From a checkpoint of a small transformer trained on Wikipedia.
Size: 9 layers, width 896, 14 heads of 64, MLP 3584 ReLU, vocabulary 16384, 102M parameters.
Architecture: LayerNorm before each block, learned positions, biases.
Training: a variant of Muon for these matrices, 16868 steps.
MLP neurons of a small language model. Each row is named by its layer, matrix (down: output weights) and neuron, and shows model dimensions 314-409. Each number is 500 + 50 x the weight over its row's rms, rounded and kept within 0 to 999. Numbers have three digits each.
A block is one neuron, or neurons of one layer that tend to fire together. After each block is what it responds to, as a language model described it from the Wikipedia text at the highest values.

L4.down1915:481462618451551518557495462466387498510500488570492557431457532498609571540471462431552553456636571415432571502482482628521470508437469488454531466438442525573519510436512478549498514392444514483512512522589500568535443495497499426528474505373526569531490576480477487444498470484398426497
Second word in titles. The word right after the first word of a short title or entry in tables and lists, often of/the/in/to, e.g. Hands of, Shot put.

L2.down622:460519464453495537448446453402582471530521439452555525420371574513520463599554536611450585448432503555469421447496552516538539408496540459543433411485501585419484526513480471464527493478454455539482495536537487443509457556537561548521473416493455492552528471490410505450554549489471474501
L2.down923:449469545510485509553439374476584568479578521413553584460521574503413536530392447552492651456463439546432487486509518476502513563495520487524411439551632525474458457477419481537489471507500554564435379520467481501462595569499480470498436516466442550496590536504496423497519502492379574541
L2.down1164:543462388516495548464429502556580465492551471526498478403563551464504598415602505523455444414469497501475550440504505524417483477371470440479528530471557557465453524469511459510501521577526426509427469480453513490522517531514596504460490515503504482406570559625516521556493448517416521550
L2.down1468:525499499539431568626461490514560534465574541447498546551569576526504613486520377502400606508518433488503458448523511467553504552539521593443473574454620464427485503472480486404474519528521486612494502491521514487471526455531563567456481457494487468515521479495486436457459575559421542577
L2.down1601:434526520559444567519514477536516526478501465451593538493450620439504472575498497559594574585496454488555481500452538457498493619550431564434398525519535544510544468441512473497507427617524454504448550502556591516573429534477526573451477494329485519493513411572449500401492460602591575502
L2.down1699:432534492442572515536516516422578487505448432458506537482497538446510436571484476466413427457576488528501489525521582530494562493501497501524488453546557483490448418551494566560534548470508473513520488497509585502466466528478531329475477458490480422544521552480561562501494505588462542591
L2.down2613:510512482501497532525535527531549448581583449438516467514537432551523532527516412571415512485414474506503555442380496492470477466534408497601470465512501425383495505514576459489456471499613454439541505353434503453474488531540578472525546598545573414473499391472540508460434477505532415555
L2.down3019:475500406583536593555524451531523468435392459482388512466514476542489464461524547429502530487496509452527521421558547480564504433532511433510467535564551484489373580572526372505409539455563562495517527576443482436499439460502453465507454476477523464526435520453483482517509507534457454474
Mid-word "ur" fragments. Word-piece "ur" (and some "ri") inside foreign proper names and taxa, like Kashipur, Kuala Lumpur, Acanthurus, Taimuraz; also other name pieces, such as Suribachi.

L2.down896:526417404443419537411425415514497533484460507435435444503531517423521448538549443507503475524562452541499483434536475470452477446515499560469482482476436603421533482506571569536523543453531469550488520497478582519492449434472489461473577530436577500619501455477555528528474538477439479568
L2.down1731:513474404439588566559497476485489547402468558437459528553429448442465486527539464497552533591522558457487428419541424497565447620560516494489393615427513365549559525544431463495561473463457410465513542446451541501481449465578462551472403509468509470560511467468497510436508489446466443551
L2.down2032:497518448520508508455516486440531602479536486423578515598504464566544441510563475457534488449528539485459420465441575527468452460569574505474533489551435551535590522522484503425448446523636591557456495460508580617567390453569609513463444508583584491471483624570571442622517474459476564527
L2.down2195:520453519516524497524495518554473680547509507545436509500502475360542494502429475559515505538575527571524502445486576464521544565608489469539447503549462477382533500522538375509515480513615469474481471467487568443532383555513500488479439493472559447642558629468482539468477432460491444538
L2.down2270:491528442538495545538441439493500439411535576525546516478495433474486481510492575480537422514539495475552432492551499530422464518489491600439388541498466575553587339497429492550472467520593480501456507538480437521560459554445403522465533522429513457548461508465547415433518471466392500387
L2.down2652:427524495551562434446585440502485468542439668468577438591464539480478439527460558479474474477467378542500508445491543523503505517445567580506512418574505456504560530415446451514569504430529470623458514486458505555545493538532433560547468473442493428497599544479456551493434547494592484445
L2.down2914:520397504519462467497523485409408464439449487591549428523566578499418556489479486553468538563460569581566526506526532541492556475573473485551539482505509440514553496499427498525535497416524472583526572509529401510464527514526496451528414449449502477512476462574536514474417521507429476559
L2.down2927:503455401504491421517512540567559448505508558492549527520421541472503466430522544438542460438502440600462423451507518498476528484465475457516578414478443525514517582541557587537489472458591569550479464488476396496481477544488501568509542513482564615524512542446477433523454430581531564474
Auxiliary and modal verbs. Auxiliaries and modals right after a subject or "but"/"therefore" that take a following verb or "not", such as did, does, can, would; also do-pieces like Doors, Outdoors.

L3.down21:439486460492460442548514505520418592529484484469472472526521513489516515546455481542606508488523571579529494492400483435452532476459500491477564414456527453590558564558590573531448552494502532384596537509561546494439437534588450499462456592585557465473457465510444484474564477541375565558
L3.down124:485461474513552574470563511472530499429488586544456446524555569480517596462467510520606495438504483583525467396450556505504563431516535482519460440488550619485543515491565539576539540518523414547460456515582506504545523522586434444511543525551397583485539521566513557513490481489493522545
L3.down377:479449517530532462493503488486460562520475517554518624566430545462503481521435501492536543497484444459494539548576448531528473557582582552469532474575508493412504381456536480459489431544488410416493381447525480486528477457487469562490544436522495480528423472507460490471526460605519445458
L3.down1382:522513496469542435477569494523471522454509490615515461620614496428488517516511512413585578469509393502549406435542409417514520491617573479529567534490522561501412537495499536434458469478513459432502481447412490513456404523548466509505440499613499556509533528542459558499511500422569473418
L3.down1762:521500494492500462561459505487394539554512359543462477594468517499505493489463395643541552428458384517474509443509484462485519462560448537555436454520488400440410447495524537453400410582524559475505533519479450484518461529494465457429475565513499481535577446569471517488520466512579512471
L3.down2180:513444433574459585550464475438402619487550513511492530488477517377514426491535396604565566411477518505565480444505476444559461559516522476499458450468443358570486455471472534472533494440519475446508542556559561514508554479579492504468474541509530458565479410454511514451484535534519508519
L3.down2255:478492513447514579495483532509588497416491451558492424418466490591489455458503523435453416496549519474358513478505486491450511459592537508512438447443507447460575464500506428555544510522468481463534514524407524538525508471499524393533465533444559563514470474523455493505508530490429448502
L3.down2631:548532473561538489548511521502476549475511459490480375510490534449407544461429498492479451498460498483488524511574524441504587526451505489498523439466557519405567564450490476502492536532506511479473490537549480528523553514519490484552492528540516421388531549498557493486519388504481446490
Verb right after subject. The first verb or auxiliary right after a subject pronoun, relative pronoun or noun subject, often inside a clause: he could, which would, it were.

L4.down2805:506580519508595469562553509525518541388467411493462476432513448509541494517380355497563460419505480454386483462590385460470454572553496527462368473463547462540511451411563517576533457499540485425570501428473546553580473466476511434457575488583475498522528518443422572516558503521530554546
Modal verbs before infinitives. Modal or auxiliary verbs and infinitive "to" that expect a bare verb next, e.g. would, must, could, may. Also weak on word-initial fragments like W(ould), H(el)p, W(ild).

L4.down1397:546536572510530507461503542568472502444493538473493475479431420333516504524547503578482535494538599472529464564544499446509623537554597477501515455524521499458500468547510503380521519468508411471398612552581505464424433521438548473474495486489483496524502486470472541529477469529564472487
Mid-name syllable pieces. Second subword piece of foreign or transliterated proper nouns, especially "ur" and "al", such as Q-ur-anic, L-ur-gan, Al-Hil-al, Kh-ur-asan; weaker on scattered common words.

L3.down100:382544504571467503462546496468451545477466581576513435524605507503527460447514510460570396484504504463511560555519455649479445425580447536513555548578481505591563534525430477504533487538444496597463529486490530491469477526552562501450434548488516425422472361467486487506472568575481572500
L3.down394:505502436516404514547454410500541511561407495544477471375480515473440546521599456557462507379524466478517546528581549508439526486608520577518490598462440505432530398459525447536515545531486455574440452490578529399419505499536404435522448547486454473437574510608488492438501498530533476549
L3.down1299:570559500477500436473513526477484534474546519513427491469495555500453496441539447523570512537495460568479523497598485472553548505529529456582530603435568498533482463481486524543528465484653391517405493562472567531472634478447497511477534443530515581464429619509564538527419430521460440557
L3.down1546:462550498467501482484547494449550439529539555533465440519439596468581541457535486536477407425529446568448474412464549442497485492514480458487575559489472496480548443449497485577606456529495412505482497455565489553458491515450529441441500467506389607513481459443394540453520476469476524510
L3.down1732:574582428561532565552555353576429512471464493446527526536410508570478477442600501447545452469532494530522537601560446502438499486531500473419477475531487501534571500433510472492478526516547472514516474551569455516486489547556437451497523552472501549562474451578498457521474518535447498523
L3.down2266:418520448520507505550515434559473508508440504435578473506532520529500565486527461452582477603403491564494437504441525437517512466448497511544490518463498530509520486445505450432576520520553508504522513523521418461609470578571604481561433468535430484469485499527583510452450574434527565537
L3.down2885:413501544439588475462536479483513531486428446532498553546466535475512414532546597537440449469447363520479529482503489625486545475514581505470610543480517559443556483641438452525526525547510473494480451467590517506441526554467509548498427416514507403511508507432536522525452418473477491524
L3.down3164:431551461423465553424445465568485444494597449423519575507455508519519463486428498527487469518484521557547538443467493525425536474500511531456527523472533430493541485492467548495529430516482475492543494429475477445430474554504464520535453459475512433504607457525478552528524571495517505521
Word-initial Or pieces. First pieces of words, mostly Or starting names (Oradea, Orinoco, Orkney, Orcs) and similar r-syllables (Bur, sur, cer), often after headings or table bars.

L2.down1627:436534580542497496488479490522490449505496474518477519517517490567525523489443513560622539419487515474482427408565464368444455504467530472509484518487558482546425399470528532534477492456501604531461465475508567498484553458487433461522529533458601515530448527607543556532551592527542505510
L2.down1651:517487446620529495518530577537376481460531480437571478497492458423549528499578548414613524509518547499526410408473465516473534508497472513555461533482549493549418535524437441594510489559510527515439476535478429495494540624490500509500558534500521529496526471497509492568439533420561490481
L2.down2682:455422507404557470504493506523467483566446529499516468597486552557502520488586449494479492499530500501432475498417532520572487539505498525556531527523488440386548488575479508542581541518557524558472442551577516453478595530519549619478481522511531485525567427496451521507460451544484478594
L2.down3099:472415517475481515512504475578518536524517468464530476533498443467578511526440433518471544450501523432474510399375478596454534550422428535536510438565457579389523498442615422423510501444397463530457482485435632558543549547544554460492440406537581530476400550515468508552514546564518549646
L2.down3126:468475492529428598427512548506552557464447427497496483506448554532530534513528466553473490595543529403468523546492463532562501493515499449530544487464461506440552448532433529515509476458464523568445523596505516536545496510572527509574497473553559463563465608521456497480434527548490417547
L2.down3163:501480529456447534511489541508483403562417515516489596555546471490448506441490552488597436461480601509542501475465512542562491489464513485517557428508590413566522580494537534502526475440548603481458503511580534498437599540500483532532546597566548488498485456505496524370494475524423486507
L2.down3311:521616561536550480460491483554513485441529559515420489555482579414579574456548541471559412522410519413491479623506516495395573442497527497478468426540479446537357433510581537521542545455478542521486425567620513506554485434435478477532465513545460565500522466427541439511566520541559441534
L2.down3361:486420548501495457507565456428596494530540573522490504527528498593572540475441518432595513484508541486496424425514525479508462432485427427565518455539451484520476522442502578431468458473485531485510511416561557568509477458439479574498438558438433587526533445534475502549466617477526508489
Table cell label words. Words starting or inside cells of wiki tables and infoboxes on elections, sports stats and genes, e.g. gain, hold, expressed, career, Location.

L3.down468:510483472581435518516459472496628496619413390492408612501476505473519579488465497485581505472534496469553513580506510486448523566518498439429391526468450486532475481491561463430419543432492507564592593513495433453500441506527460534481576497480540421501488592491589528490461579459417470472
L3.down863:513609551465483555488457559410541490544549484625536518505544441476529420474524486459461515451461538488565490511474529565474555497471401608515544558572455495533457463463441495523542576562472484520403495447505488518470562548576516472440437541563509581599492471483508443470487517541537456517
L3.down1668:355522518406573512479568475436458572579638502588545480395585432536571461461519434527507454468527475491536550459502566507489499514612500463567508518634555453404485525451506573415519527489540540535451493504466530411540517461492482528536405447545455433515457434456533521556531502531519485468
L3.down2124:568551497520530567582589486528503523589574601497422522473521625554410608532542486506525520545496444550489571487452474596557580487475362499530404490486380529544467452516581609543508538430548484479438483440500499436501545431475462517563474458511478415439468560434551485534518514509519586542
L3.down2153:398496487552557460528521464464555467468557587445502501476492546542494547548596512507633538503508440445562578469571509472588451484518475453609433553544473558396475525463443525655449387527464466464458455561485414524552516471534499507548508564436505484458506451469516592499457420539519464388
L3.down2499:464506472506537535444476508501543532559452454546549585504584569499572510391549568545579478481562595479593581487556418466531541535417484419607425511499470412529421547539458540418515539526511519547574476553495539404538483489493586479488405415489429479503563552395545472552527428516539450507
L3.down2701:504513512418454509507522520433560436532545524490470556511522620435629479506445448389510511499418448449464495556536465488537485464529450533464457478545562431573504550392545497529487465447480533527586533478534539520517518386568479538450515439521536429565536465530464549549501473595497531475
L3.down2704:532528451522499548583482529417656508561441407480520594453513541534478474532543526510667507471489489528505414584469498486420502491435533468591613572448481479438484516482367510430546503574535540528511552516631458496447505475396422664547426584573461496511463488490510501534478446445502488512
Section and infobox headers. Opening "==" of Wikipedia section headings after a paragraph break (==History==, ==Awards==), and field labels starting infobox or table rows (Location, Armament, Party).